{
  "d_model": 512,
  "n_kv_head": 8,
  "head_dim": 64,
  "positions": "rope",
  "qk_norm": false,
  "init_std_down": 0.0028,
  "lr": 0.000813,
  "beta1": 0.9,
  "beta2": 0.99,
  "schedule": "wsd",
  "decay_fraction": 0.651
}
MLP neurons of a small language model. Each row is named by its layer, matrix (down: output weights) and neuron, and shows model dimensions 288-415. Each number is 500 + 40 x the weight over its row's rms, rounded and kept within 0 to 999. Numbers have three digits each. A neuron's up and down rows have the sign that makes its largest values positive.
After each neuron's rows, "fires before" lists the tokens most often just after its 100 highest values on Wikipedia text that the model never trained on. A number after a token or word is its count.

L8.down8:491456483482502397476554508499554487530494535469481484531479526504513496545544456510535469459481522569554521445480520505494448507469394531474547521515484420559558464514561503438455498513446481538533496489534516465538514627466525430511461547495551469482546455427530470537482519538540478484449448476496465458508442497488555477450515453494413558488498493493465504506495489493492541434465
fires before: " " 80, "," 6

L8.down751:517504508580452467532451493473509500528482452481573474522502529506422507523491595424528486502467538537550489510457436501471505504515412507504501528506563480510526498492508536512536527535534544551546480538478483504504474613476495542577451476483483531505545433526478466506504527465527489496464507450537438535464516414544460514513534520559609482501474520490482474501457432470448428495511
fires before: "9" 77, "0" 15, " by" 5

L6.down823:439512467545566495529510484434535480540558493518510488536468458570541526518504540489533522500547538515488515466512570534450521497439485422568464546514484483469550489541402525467441482466515475468473494443556542524521515478516473563507495510459493465522421477530458464541516474467538494518450456480443441458538510581507484452476558433540494485457574517457486544467493525560468528540475
fires before: " " 93

L8.down740:534426454484594503477539454460449494470532494503559471468495515484476494460446525414467492536435531538468506441478538538570494535488438475513515490530549517425510447519446455540453479510523519503539469465567610450548490634538488507486491493472506504528437539521408559465452483532472525526511511494609495479480429448524565492438499580392452494479459443485429483564529418502513489487575
fires before: " -" 47, " Comp" 11, " of" 7, "," 5, "." 4

L8.down100:505514535444473507472443516477503480508566520534504495520477490490538457592491525548425447558443515509555454408526531537454442426498515486535533488501525495474535575532511493553475483515510478482509489497562536443541554623483544548457506509524482494581527494495516514427482504449459466473455472549506555542463418502514490516537480525561494495517486483461563512461540519559514498478526
fires before: " " 39, " in" 8, " of" 7, "," 5, ":" 4, "0" 4

L3.down1174:480511490545490496456466638494499546475494488548403565590500477415555420474500535501476466482447501466463485500496506487503471453472511460464497467458524505477534491483554474406541508468472507546499487473535488571429554473593546505469548574448518526445546439536576574468520489507563468512512456493525457559463581455536486519524541520519460483488478507479479525462521561523530504597472
fires before: "N" 23, "E" 17, "-" 12, "=" 10, "." 7, "\n" 6

L6.down83:518453493528521526549497510518511588515512417512551582496511477506529463488520440489518482410404544497495524491532463481396513532528546534548538547525530567540569501446514511465483517488521541503499447545558545464546539576514460512473521485489532533589460529463447504440531475426455435511518503422473507488505510504548545495460518567497469503517521495517513501544507519446455416434507
fires before: " of" 36, "," 9, " and" 6, " program" 4, " to" 4

L8.down1118:506447486458560542468501471479523556474496496468572426465479410504437480450564469462515512461432495525556492503536485553509493515435559522512524491538436481523514481579529513533464484500491426468513482546560463470461488585448497479438500399561515518528591485508417472529503455498527500478495471462463519503522418477463532503482618487508490476477452501475490548557514488450518506514547
fires before: " |" 46, " \"" 14, "." 9, " m" 8, "\"" 5

L6.down713:409481532546524507529507510443423533521495531499430464508493444554439564469526455484503476475498461472547536502507511494488479442500513515542498521502463428504492439515438469513486453464452531513560439505455521538529551531421507449556415516535564474549521531441521526426456511495516474545547415527490482501495534443504511519465584506433515530547491416499432517525442519417494473486542
fires before: "\n" 53, " " 8, "|---|---|---|" 7, " —;" 6

L6.down1116:466446402580429496412536443518481508451425499488518484544557521522516548467535472532520456488519491537526456476534528485557510511499557480600448465505412567474497546461499516555432543514542442473474421548502537603481512569559541509519524519487546467518526459532528463529566499521484495570450472498487479484506492534513547449506487451462504559443586501465489479503492533404518541530458
fires before: "," 34, " " 24, "." 7, " of" 6

L8.down55:509575495534568516434520517494536491496530522461470469482518529502518458551537453509476497529436502458525434540477474475520576455552492479511577418512627487493454413514400469512565414483495455480508438523479550537582535632572621526496463528535502570546516529506591481495516483468517506503444498479548496535572571449500541518500503489446522518470499482599464535502489482502468535470463
fires before: "3" 43, "2" 24, "4" 18, "1" 7

L3.down92:512510450486485472429545505535479472471513418468530560465488444439529506484507444418530480469549552462408460520489461518475509512551506546504430496459444535585490508456527473523491491502571527540479505469459593497507513507404443450519510543450535498462504455503552444471552532499441527571455455503476496515503504464554474561503519457492487518489524452515491475474486533517454387383568
fires before: "0" 68, "1" 5, " |" 4, "3" 4

L6.down8:528514523502479587492581478427508525486468498533496573436441474419515533515409578512532470527451495520501523441445482493502479531513461482543481541474502487506493479498419522489544503542481518454534539507577523526542517492501490543475501467423490488461473474548558555558472501482547510531466485441398435499532478495491537506507496421534438465485478476533513539437535498481444384504534
fires before: " " 88

L6.down654:515495478581462501502539483478493475545472553457528513495517512489561553468474525482551432493484556562508542533502529516461536562430485473560446518470531460487527494470473459524492512541490415486501502565599596499477467522508473525504458419477542465540433533567499486556474448534491470565440447459509498420594476567532431542526497424538534504533611480454478567484526511430517487508454
fires before: " " 91

L4.down637:469510466510431513454501481460513462527546540411545511488565474539520506542465494542470540547475513527456414523476474530451513523603444492496401477567480495522597507492522510445496409488506457510457598457500522464490559506576494555514552480517551491437516505503499450530555470506416443513480427465465480416522492545422520455517457536512494519392504561476466493484415533494498467484551
fires before: " |" 21, "0" 11, "8" 10, "2" 9, "3" 8, "5" 8

L6.down346:496479513485519447498562510438558453459566475487490484553450436477520465511485491499515430568528510488481534604498529551534499486489567453485466474520499443468536484500479526493503502427546497433516463438580559562481473474467454480498490504557482533494463443485485509513478508491611535409526572456482502479466460534524512585493544508399540493518467466437410556496442522509452507475435
fires before: "|" 66, "\n" 18, " |" 9

L8.down774:504503544436448521554455453513476562477556565373433455534501444512525479416476492468495528483527458500460484536450541540466513536463516482443539555506560588491444493538554521420465500427550517508491459558555498442457493561505527502549471503470539506506505501436464519506493448519487459472475482458455479493478541432454525465471496490525453472521447508547466532501490449524513476493520
fires before: "8" 22, "9" 13, "6" 11, "7" 9, " the" 6, "1" 6

L3.down182:508465440480606498539443470568474493422515512480577440445530499502461517471487450467429485525462470589394466444456488500545493531582446528477531534498476460527538465463453582429521535560565578426456483458521595517539469507460506540497507522444501487526526486506513506480490431511410470450543508466472486474487545457465505529541515449437477477469512498480453527464499476506438480520472
fires before: "0" 18, "4" 12, "1" 12, "7" 11, "9" 11, "6" 8

L4.down1314:458538541549504446552479548513437543513510540505507526518497521511422512522479404447446551517431450437575517455475448481488549430508482475518539589495613552458430524558565466540486459523532461521525530521495545603494531521529550521552478547511521467498532555466458490480511509484428503477507519487495492486458484418461437489481573502589440455471490487558495503449540472467439523503459
fires before: "9" 38, "8" 16, "4" 9, "\n" 7, "6" 6, "5" 5

L6.down225:468453505477444487472577447453483529527538503539589510533499507507502540494509511541532481434535494492503537525524517516542521472491502488459547562491500501416516477518498546515485356456530552404503424458577475535462547444536495538555570497490555521491508469556512540520526535503516495531542482506504488547519487507450510485441524521525432459469537565524414446486507515471524477475451
fires before: " of" 20, "\n" 18, " and" 17, "," 16, ";" 5, " (" 5

L8.down540:513477522466505549485513416455407517471516470514466507523467555483517526435486533543508420477596507486472568595522505594528532512437438527467463551517514516523532497476553539525473525424563491504458545457525505580515457431487475481537541522467531477503518489505484509484439525464519476517496535572483498463469513497483427569564485486512587516609488537548496502473520526492458536569485
fires before: "\n" 57, "==" 11, "The" 6

L8.down537:440510555443521543543586474495533434451515473514543506550518539510454521501520543499498503533450439479507505464530507494575463463469508487528513549486509526560503530442505446553517477475514436508529539511451525456469543502445455528566558505573463477549529477514576520478535474494473512545552444515582535485453472478618506424545413518552535496481484491520565444504492516501577544577548
fires before: "0" 49, "s" 11, "%" 5, " of" 4

L6.down885:477449468555514464521470522543530512478493544521559422507454560500498506503529456495540449500544498461493501500470454485489525480509502546529460513600504514471474485544479505427582488546477516548485484545483517494519541401530377550498450500494551514528509504489506449458512491537480582520551504487461483569551575483450478489509490526557512435553510526527520513509483511555452497529531
fires before: " |" 38, "′" 13, "″" 12, "\n" 12, " (" 6, "=" 6

L6.down565:475548481551467487492477506482503474568471482471524508511495554502413475517484511497435501534530554522511552349503515515559451476434568549446515490537472476489532551432527565461465503421483486451458435518554420502498513602476414535432535606522468418509517497545522437532514497547502469461444514540498468544492488536500484461510548507488445531512509526494485469438450558475496528468448
fires before: " " 74

L6.down691:554464452483546468516474518418459523501377487465556479416506491488480497536479486543544557480512524518501547439474561506501507573498521479478580563442472505494514486484521555477503528583529474555489410468506448505500418527492529519527561514463480469599450489528423502513428477487448503447516512487456489431431494563521532516429494454439490508431489527466419522465485445478487507572532
fires before: " |" 61, "\n" 8, "1" 5

L6.down653:497544570491523553506509468531512536483446495489415529512492455465437463475454519452456477447512481436485476499547487457494496552495537517534469464440463513511489454513535523500510557470566485530599494522475533556533486615368479445492473520487495452491482471477532450516450500522457535512541405531512488621428562460538503503531540452483555462434557430466485519489491506427450503554505
fires before: "\n" 63, " (" 11, " |" 8

L3.down1207:488528572551495454491498582461565506565436497489496434486485576540459507507469473541449513548482536498516491459501449466493545520454479505530494482521565492542465557458511530487532538511448533456472471450538559474514527532484536526518528546436486499527470496536503496472466506549479434476493435486427461539522504507503512495559489511553511626537514518549523491509539491567430502488518
fires before: " " 28, "′" 16, ":" 8, "2" 7, "0" 5

L3.down168:508486543537441471469516519511530498449595488529534543498401521431537484541521458477496525553550483461508586478478562499482453529497529471558562455550491500514554521508446489563486572454490501500441492507486550449558502516472491476458520494453463518530418518523459505511550456427526485506491423586454540469497572539481463487447534532557512529520477536569483510585547504480519475548496
fires before: " |" 38, "." 12, ":" 10, "," 7, "%" 5

L8.down1306:490546495508581488522436449509469548554517547509438490517462485453483427495534571572487444521505464442487444498467539493439493478510516502486496509504515468541535468489430465445534517426518492458519570486456570487510550718483555473475507449526541521535487522497451514476419477439455506431519515522487508515482520523417442523440512467467413443582527517519517538531508490463538437459493
fires before: " |" 70, ";" 9, "6" 5

L6.down321:464540444495554552508505459515505539470497515606503464433584398562522514488523505572576460497553581516514466501519468567540481523467506509510516472524444535486604496483424503515539492539460508472479470493443540543551488600505465456558484459583477563559580508487443518518526455552500492472416447499467534473474516518480518432543456462463462478475547517498524494480527538543553436503479
fires before: " |" 37, "9" 26, "." 10, ")" 4

L6.down244:503448482500484469480520494561518509501549519516513533489552456492510507463518568554495542580557514485500490480525535517456518533520472507545472507491503473473481552482364482505504538506498489490542503461474480516543472542491514502488494486511534521492514486545495525472444484568447500479469501447495456521505516514531464550538428462495524420528525534547571506567520517532537493504453
fires before: "–" 35, " |" 25, ":" 9

L6.down566:529510521440520480496458403438508479487500517492509525420519530468568525461495499514488496506527471518507488508526513553508452513429424464420521559524469531505463454509497510486532545506568454514465480533525533463463451498545463532485487491508490589525512530487500523491524520476552471403499505543524485450562555523494532469505514477432513533494514503458488518519520490453493469472418
fires before: " |" 29, "–" 19, ":" 10, " Tour" 7, "ers" 7, " –" 6

L3.down843:588471523434533461446457438485514486474413509469456422432474560507488527529490493516517588461525450547574440540492500580541460506484511439497476573509554605530561484499490568478476483501537552451523518543542511479465505487481542478531512437513521515546550493449521534522480497493597472524540539506466444495499541471501490486550537485428491458503445489578553554466510519428481537449501
fires before: " " 25, ":" 14, "–" 13, "-" 7, "\n" 5, "," 5

L4.down1147:575520460485493476553466528525478476472440574487447541514519403538470464504554482507506461519459578507549539572494485483496543475396460510523587577500512573466550506546519546544414537579515437515458491452503463487487502505559488491479532524509554486484496454578492505496516538513511523436499456480454503555480517451415440439531581524544459530536518575571456565469537519548522577502476
fires before: " |" 57, "+" 6, "." 5, "3" 5, ")" 4

L3.down1217:516429465508449455487483489511533500500484504563520513500416474509553533621481565429546432523512511458403469482495521472476615547520495528470472498471488557536481494528458569533534480566547507502550488484485515436523447508425536442516527553465501498528549493543456453486482598417510512423500541493477488482543475438477444520494470512507471479562520442561524527453498484481441484448598
fires before: " |" 39, "0" 22, ")" 15, "9" 9, " /" 4

L8.down298:414545464487565435517502500475507436470462503585495542482556420458566510512456481486499516497505487511491503499553544491519454471494442535541500539513463468447468460468489572516482465499507490540506475500501462533467435537545508506454416489547534540439474473523538475546523437518576508495490466426476507509458574432528464513508595534504528520439573477541431464545464461463428485517453
fires before: "2" 59, "3" 15

L3.down991:512505418473493505499447516474578477443537544555508575438499590530496533535517495474468385541506545557533570529456456426506592536523473476389475535507480484478442456449505495470549468545450517516462465509491497435462515463510463482505447497514500586544418507537456447504538534507502473513469540536522498498516427458484561489524500459471475510507458499539464531516516583475439519457515
fires before: " |" 57, "+" 5, ")" 5, "2" 5, " " 5

L6.down125:467507473506554492484537548472515567457467526472495565436512503499549484483426487552411497527521494493489507513623420485461477476489443483534524529513507541504615478481485513418463494445536465462504514494567547553556537484519451506458544541598529564504493535452497438501489441515487374480457464500535589505526499483443535483513457463474504558531494462578502509458505520548456512524468
fires before: "0" 25, "1" 20, "2" 17, "3" 16, "4" 11

L8.down650:524471480475483479497544509452544481567513540473442445486521457514525455438441539480510519470493544494506537472523471513439516498475525489507465508529518490484499495515436488494531542537541497550469476486509536539510457556510508578538510512477551484450489512597489421435460461497467454511536535419498450456547549464503569529561515520493495493466544430504509506458461460448491532522525
fires before: " " 44, " II" 7, " of" 6, " B" 5

L4.down856:493533470428534479493447473425455514457462443509476449490477440460457508431465479507419506494547520467385396504525471435457493501531500436460541510513541515471444484506455541474488458498458482491524500568410467492452473486430452464501445501514529473548519508513484512530475561443563537524532473515519505570449515507555501435505480516469481559485531468484534506590430509391500423498502
fires before: " " 54, "\n" 40

L4.down327:439514503515478483365547530468476507549513494421538522509523412512465527442472519536428475478512453498533434486532412503536506535520413519532499438528430529495504534494436439490493487477475478518429504476583582495465538486511508439473525498441517503520530459465478502475436512499470515557512421458508511511479530519422529527499473522562474529548573507543504525486518567480473521496563
fires before: "0" 12, "3" 11, "7" 11, "8" 9, "9" 9

L3.down1004:446597432523491497465511481487489498475474459551494494558478518458437490561440446422514408515471417521448515445480524529462526508569543569482473425492480472541554507496507498586437515457482550509493501452453554506472528520440519541441431434551423505523484501435565433479564472517489410483449502493528469544514516483513421517452462496525529547503502540465533492477503540489461494433438
fires before: " |" 61, "0" 7, " " 5, "2" 4, "1" 4

L8.down871:550608465482476486469469555489506496489507526442510501511462496446463502505457495527537443476488491508506538477469553526510484550453579526465496490448514479526552466501496524464495415517447542513428545544506452467482571479529444491491475580505505497413490478581432519468504494566544473563422545512512494468551480502492565485498492529569513559540531524544557576508525500456509527472468
fires before: " " 46, "1" 37, "2" 16

L6.down742:585494493582496539473502506533455511472451501507486553515493526489501544600496488512485450459521484520634516441452520571509518591497523516552521485435566550508461489512562480510539505572507535484490523497587504517525548543556486464528527485482566490535482456493519524501418493535512464499494471548523475496451501501590538517470489544523525529496492462528415493513524538456534430505522
fires before: "\n" 23, "," 22, " and" 16, "." 11, " of" 7, " (" 6

L3.down378:486471520521506537465489480574524443474465481571488530540479474579500491502501529502546513494491422505466534428416548510476479519440517507479536455574512569548464556552452519474531412498437503460509523432448520490439523531500531509512510566539501475529497424491531487489494500531463553447450505528443573588528459508425477448517474527600474531524485510542526511452522420521519493480606
fires before: " |" 64, "." 5

L8.down661:472476440498498340554494457494454513507435560479522537473474511490534501506445424488522471511531521614471454483490487489466539547471452509634524457471545509484522529491442542529487446540470548573473460481463438570462501502537513473485471529457451580500534454529564477429514484505500514498439493509445538493483559365504506450499550489458556483453517517506437489514448498525541439531431
fires before: "3" 85, "2" 9, "4" 5

L4.down323:523441435411534490475516500491516495466499436475445587527485547477529476435533541505466516480510485559577616541551466499494515505428559474494487495538540474519437491578557459515526485533489463580488479478505480514501489477430480494473463484548460412491479501497540421461489477502556429469554519511452510510459496505526453494484519487450568503531494469525478488479477575418510518443457
fires before: "\n" 94

L6.down242:451522525549515472504501486454453549597533476480516561590526473464476522482538457469506479525497524474522450532525555536442471524425512474515478495521510497521566471531487490512453493499504500541499502444551478517535534477480533576460523474532526472563457495509448416514463434455523440556507475464421494454536474594407495549475495432517511483527508512481546523487497432469433514466488
fires before: " " 85

L8.down784:546551545535545552495524547518516537536491408534502507479449477434528482503578493511536546471504477499490468518486555487564480500514534539514575551439503501434513466469459524517504481539489536487447487464454520533515467629525476478539502507458465452494445567467437462479495522535514393539513531448519484422451457507495488513486519495505438499581507465534452442459477542499538522527527
fires before: " |" 31, "ium" 11, "\n" 6, "us" 5, " be" 4

L4.down382:470483444464497613507595515475467500514479480476444521527499514513535542474435502484585510469511468561476447496503505466478514474526477478522490520418494494558526569503482501489509484490483520539478470495505595456516536543528554499565467481404524479468500537491498533410504491506508537447489542586527527439448505520536515532515500496493543499453432410536493552517530500505463462525471
fires before: " " 45, " Incumbent" 5, "\n" 4

L6.down1291:530508547448491529498586487451485488473517469515387448491537517470555506473542506454447531468610462490533485461451491493513517480541515446545455528541511430448530506499573549510549444484520539528424515514485424514490483559509505451534427531482584428474517489513552576475500524519534437523537482502545393520494514500575487519512497493479502517495484463542507524484546479423508530612552
fires before: "\n" 48, "oon" 7, "," 5

L6.down950:523450485556516552498536490519534525478534511527467543513529503505529510486532466539542522470573432540536492472498540493588494541475471528545557525453500533467566507586478509535524515524562496537534414525520512509436594573585573520496554430454513484511460474530499489508543499533413461552548469431466535466464474520435540470497502546518470581456494523525494425543471466503442465507531
fires before: "," 20, "\n" 20, " and" 13, "." 13, " (" 7

L4.down218:505494529601515515504486523524462510510515546500504511526528498524551491479490523529486498546447526545472426545461489502531501470622492522527442466539576458471504534503462492514500526531486493451442533524556485465539493574506486452501422489460508511538519498451476487497530448471517482505516469532454509588517540460483476525548505505496500507505524439518574503514524556480464467484478
fires before: "0" 14, "2" 13, "5" 12, "6" 11, "4" 10, "1" 10

L6.down545:503428521547461477501565507443509470478481443383540502497533487495496516540548515482542524479462483512473526474543487510518518539537524520567485518530554505431476506520504458476494510530544540516520489487495493519525583588509416565557543535500552570499485550536508540501504550556535429497513490427448534463481502504502466455507520539449445541527495418541433551472540484589497529563480
fires before: "\n" 20, " |" 16, ")" 12, "u" 8, "Y" 8, " was" 4

L6.down334:468513469559512457491483490492471558535581528467486500514576435477476551497491465492436484464507462465453429560529509487513461494506578448539500498502496500474515467420443481549491485470452492423537499585465505478484522475360548486512461493491476451462550485532458520451414558460505511540532435513475507581484507482480493481577514480390462491519521433508455508511515510385562534537535
fires before: "\n" 52, " " 16, " |" 12, " aff" 4, " —;" 4

L8.down142:457504470516496470528533497536459538568484481464473505517527535518564503493538478465465459512466533530550602539494524542447552426428479555493466482593551496457493522503479461464521512524536476538529497515455509513441459533427474532506506548503470502510506517472535463536446517425498524471547441522486518503539541499520447431522549508620546459542523499511419523543532527476436588526534
fires before: " \"" 56, " |" 11, "\n" 4

L6.down963:504489480515531492485503487603484512498557521500533510476486488505516486495518515491543502490496505469478404492497503470478496507538467513507492516454475512509509486523248503472495501502479512487514513496474501473494511513508535495474501461495542536492491492522497528470524524482529484479484531494534508503511486461512483510528450479507484509467485533503511496516512499496540511481506
fires before: "%" 31, " |" 10, " (−" 8, " (" 8, "–" 8, " m" 7

L8.down1203:541471482510573535521398416484539543486480508600457459544420469461535472493527476572486586524514435440559559474546539520490521470501470490480488530539527542488560444562504519513523515500529512505479519492491519587501533639473452440462522510494447534553484439546520517493398475558499493493511503503418519480505469515453428508475472514457446526550558479501515500470512546494540496518522
fires before: " |" 82, "." 18

L6.down1105:522499510543605540491497469440482483497435523473518497583521491485399550579473410501479525514512494576516452521463482494618493495537508493520481498448557509518490477504457495483472497534507530394590508581522483496556538551446491492541513555553457514454515539500431438459409546447491500572526417468500530473451547417507499444417487441462476497514568468470504492473430476455533512499530
fires before: "-" 90, "\n" 5, " " 4

L6.down1218:480524494537515530453548541448557490449513508488568615541532511549551511504522505447509523433443418478539587487506526450478487491475475525579527493522486549531462513528551515525525528549497471558424453546567480546459533588507471528493519502492532504594465518439490425507486439527555548411605447525536535493559501537497501513582467468525507442468475516550461510521473506434481491493437
fires before: " a" 19, " the" 18, " " 7, " from" 7, " in" 5, " her" 4

L6.down1179:465531499540457487508546524498502510465516538520480468573552436476558513465463525498502493550483508490556557471487480471503455548464482494547566498451450486424530424473596532457503517459510446495491567521425472508549463497466519452532497455520450517476434542505505525543514533505516479590524462543557534582558528453486458498551528458427524540547519445425534552558532469455501511542546
fires before: "%" 53, " |" 12, "\n" 6, "0" 4

L4.down1341:497513501466571501530483421494573609487494491519437535517521568522495489466515587528481414538477516504530560469500528541591489403440504512539526573460518470467542480420479552529479503453462486521523516502410573506490513493507471452536452470502568510529546472493479475509522501526451448548511510588459470453465528516496473456569543490575481517449502497480451461567456394508464483447537
fires before: ")" 20, "–" 19, "." 12, " |" 7, "," 6

L6.down1239:505442521482560474556452501502528488521503489527612514564459537532499512498488520508466528522485502567570449520475513485510540445473545456510502511490539502467490573471502542477521506541477536599451521535490484452501632490486524541507528585468524498517522479551448543471552512568478412512467525547451479457404543562548468459518502496544424485508504529518508488467496480517539499504524
fires before: " |" 70, "." 7, "–" 7, "-" 6, ";" 5

L6.down509:446531459493537494572482502462508555466469453495482441537441484528489498504488576556448551557461478512550450527447488490543526460512496493544485554490523522557462505512488578491530537510500430478548524509429489492509529510471487496444501513523556563532414531508466475540505462517522446525503496556454521541443506473427440462534479574502421456549594468568511441546529462501445476564449
fires before: " |" 70, "-" 14, ";" 9

L3.down312:432475495538477487508429542508543560426478518431438394557490450571505487526493563535502492532527533458483547560563490423529429495473515468542500467506516580497603516432543537489507506557491424497412543517530496460484514532449472474485512537549456515486501462417515418493543431466485543479543495555495513536548491514517448495526479497471473471531512512543567501499506492457535457466475
fires before: "3" 19, "2" 19, "0" 15, "5" 14, "4" 14, "1" 11

L4.down385:534473476544587429488511518580463504468509491556487512510490503515491459490509480501455517495480482453546746462501448485539526531313510537555529531494462506506526472507494523515542520526500533506480503411530469565519528456513514530493484471500493488499526528559466484502474482542459517490509483444463504507474495489495482494452557499510471517524495475518519465515512498529534477493521
fires before: " |" 22, "–" 20, ":" 11, "," 10, "." 8, ")" 8

L8.down527:471554495534542503468480517531507508460483450450470479491419500432509521522463452480491575465538512523544535463476560521421526527547504478474522568575570414489522527506481485608491533501499595505475469550531449489438494600494488521552440471490474468499538507492604515501515559570493515445504530523504439486468374501508562505447519451443454483521519532529494512544461471520597489452492
fires before: "," 24, "\n" 18, " and" 13, "." 11, ";" 5

L8.down309:494474482504483426511461565517448515509435484581559505517490515504453555497510467502483436473517425506560560474611476453470489515522520533501486476486562522480513535470351520501448464530511501533547496474490501547445471719512509517525473479469494479486526559455504459512432486516496478464488549484532565437428459522504424503508523472653500499516514588564536477479496515525487457468514
fires before: " |" 39, "\n" 23, " (" 22, " –" 5

L3.down631:589453466565520538501415382517472540430414481474475497485485470494471549472445483423550488533470552464458504519498509511528560574531523482551542456480516519513497503499425489489441515463570531463414509471448464462446544522433510562490462494501558507507496452497522466458549449537521442478471518504461559525500491491418482520496536520545515529474520517558515501478495461552492534472490
fires before: " |" 26, "." 15, "0" 7, "\"" 6, "7" 6, "9" 4

L4.down1204:487422463553500548552500510520510465541478464418500483477541433557451461486501541537480568519471543474423447439464454495501481517479492533436416447521453428504525568554462523505483533573467576474458503490522492510483543559583536481502502492516492485553491465507479488566552486422523551519496564526456559539507506453512468507462516480562465534482466504499586527503496533563415493407492
fires before: "1" 39, "2" 23, "9" 8, "0" 6

L8.down385:523496477474567368530436490457492477477475547537523392389544523473501540508400631503547439521542469497495533523515492570523531466520453478431523479481490525534441464578504493572521530509493663603454482527479497450519416558512531538522490446480484512469541500427520513503463588424543457441474464452574427491490487429496476465527489564482570528437454520542473523456573491492555418491452
fires before: "9" 98

L8.down549:492602445568428485522466497479565540476469480528502520489541576549540482546503460547464546547508428499592489521438540534430477448465539530595523507467476467503496499515524491544539464456461490489530500535510484454465532630491450555458522519555478448544528539450540432511540537491498514435548497491509563488508543554454474548448531476464478369424512440504525503386505574533543529491550
fires before: " a" 14, " the" 13, " he" 9, " that" 7, " an" 5, " it" 4

L6.down252:550391517504472497500551471493485514388498461547451555498485481461518497521576498505485554530550512567483504405494543479480521544502529494500558439485539494550570490472530421525466471510518515493505523480532526518514478525479522441521466576472501503535477538523504564435571454436531468521430491489435499490545472461502588531491499521526484550489498520519452454516451470495501484444421
fires before: " |" 59, "." 4

L6.down826:411513511520500484523479504462528484603501456567553477512442494466561499455521499538494524444516399522527469509475436530515544499515480522594572571485566408429485514501429493422510462493532542499521502487477483527500429547507547528549490513543511603520475515504459482549547521515443472466478585494462515483466459543434463499467512456498483464427554548505517535463519474511541461582517
fires before: " |" 52, " (" 26, "\n" 11, " –" 4

L4.down630:449511490485569523525503532513500496497496542555474437456527504561562462483500479492542456535484481558313336501459514500451514524565504540502554442488425579519528512520458543469471437514510459482450531496508478462495480575543523454501522475458502504489487498495515499481494465511511567486474480462478623491501499512521514506473537482558497486460502480501522489534493535525481484530560
fires before: " " 62, "\n" 24

L6.down255:497502497501535543460509499606487484491533466514501481488501503515496473473524556519532518514513511521466431422486461463490504491573513497511495507469458500489511477518229521478536511531485478504515527528504491433464531516457523460502516508490526520491509467457513516494503506505526506466520531478475513436500541476508475492518458497483498516500465502482485511513523543491520491485538
fires before: " |" 27, "." 14, "5" 8, "3" 7, "0" 7, "8" 7

L6.down338:544514573500581501463529448512517539540501525545488492528549477512449442499530485438440449545490551452480562512503508478514395491445441522579539456530434482464459486509538451511448523464549575478523459488475512497510441532524548489471520437545479532495497514468509508458523452532461518521486502527469548506475481457544522560504507551500462504513461497443466437514444554546514443477557
fires before: "." 28, "-" 27

L8.down37:550460480418449488477441490483550590528449504523424581516533486456441488502457466473466495574482517522469460539546505481467552457544482501499552518481542511462516461477486507546452559443466532454477496513448573442490560474540542504514496450444497511483531617443506445491481427503511483506511529518495534530543466475476475491519418393450508472483462482504488492496453430516539541493483
fires before: "0" 56, "1" 13, "5" 7, "2" 6, "4" 4, ":" 4

L3.down666:517507429539492480565532515515503473575458507533401446560496505484563537485498525554503424504596486518523483499515477504530495477536485465540479516520470501532508481502521556454500477546546537479492429566561536505535545566565467443501569486495526493528451524490482502475525466438426505449549535516516441487544491472523533573434506486455489476497483472441532509537469515496491472514476
fires before: "\n" 99

L4.down122:471598501470505514503508448463535442471631485513529459460583482472504534568481523435534495575484452506449393582461504576503497558551497569490405479518534490487455491459456450542502505488437437478447469524464460480487491562470483520486455523608498526478483494444465516415465540476489561475574496518466572515548524515528516556486467545490496497486462440516524543496466484506497463465501
fires before: "|" 45, "\n" 15, "1" 10, "2" 7, "\"" 6, "R" 4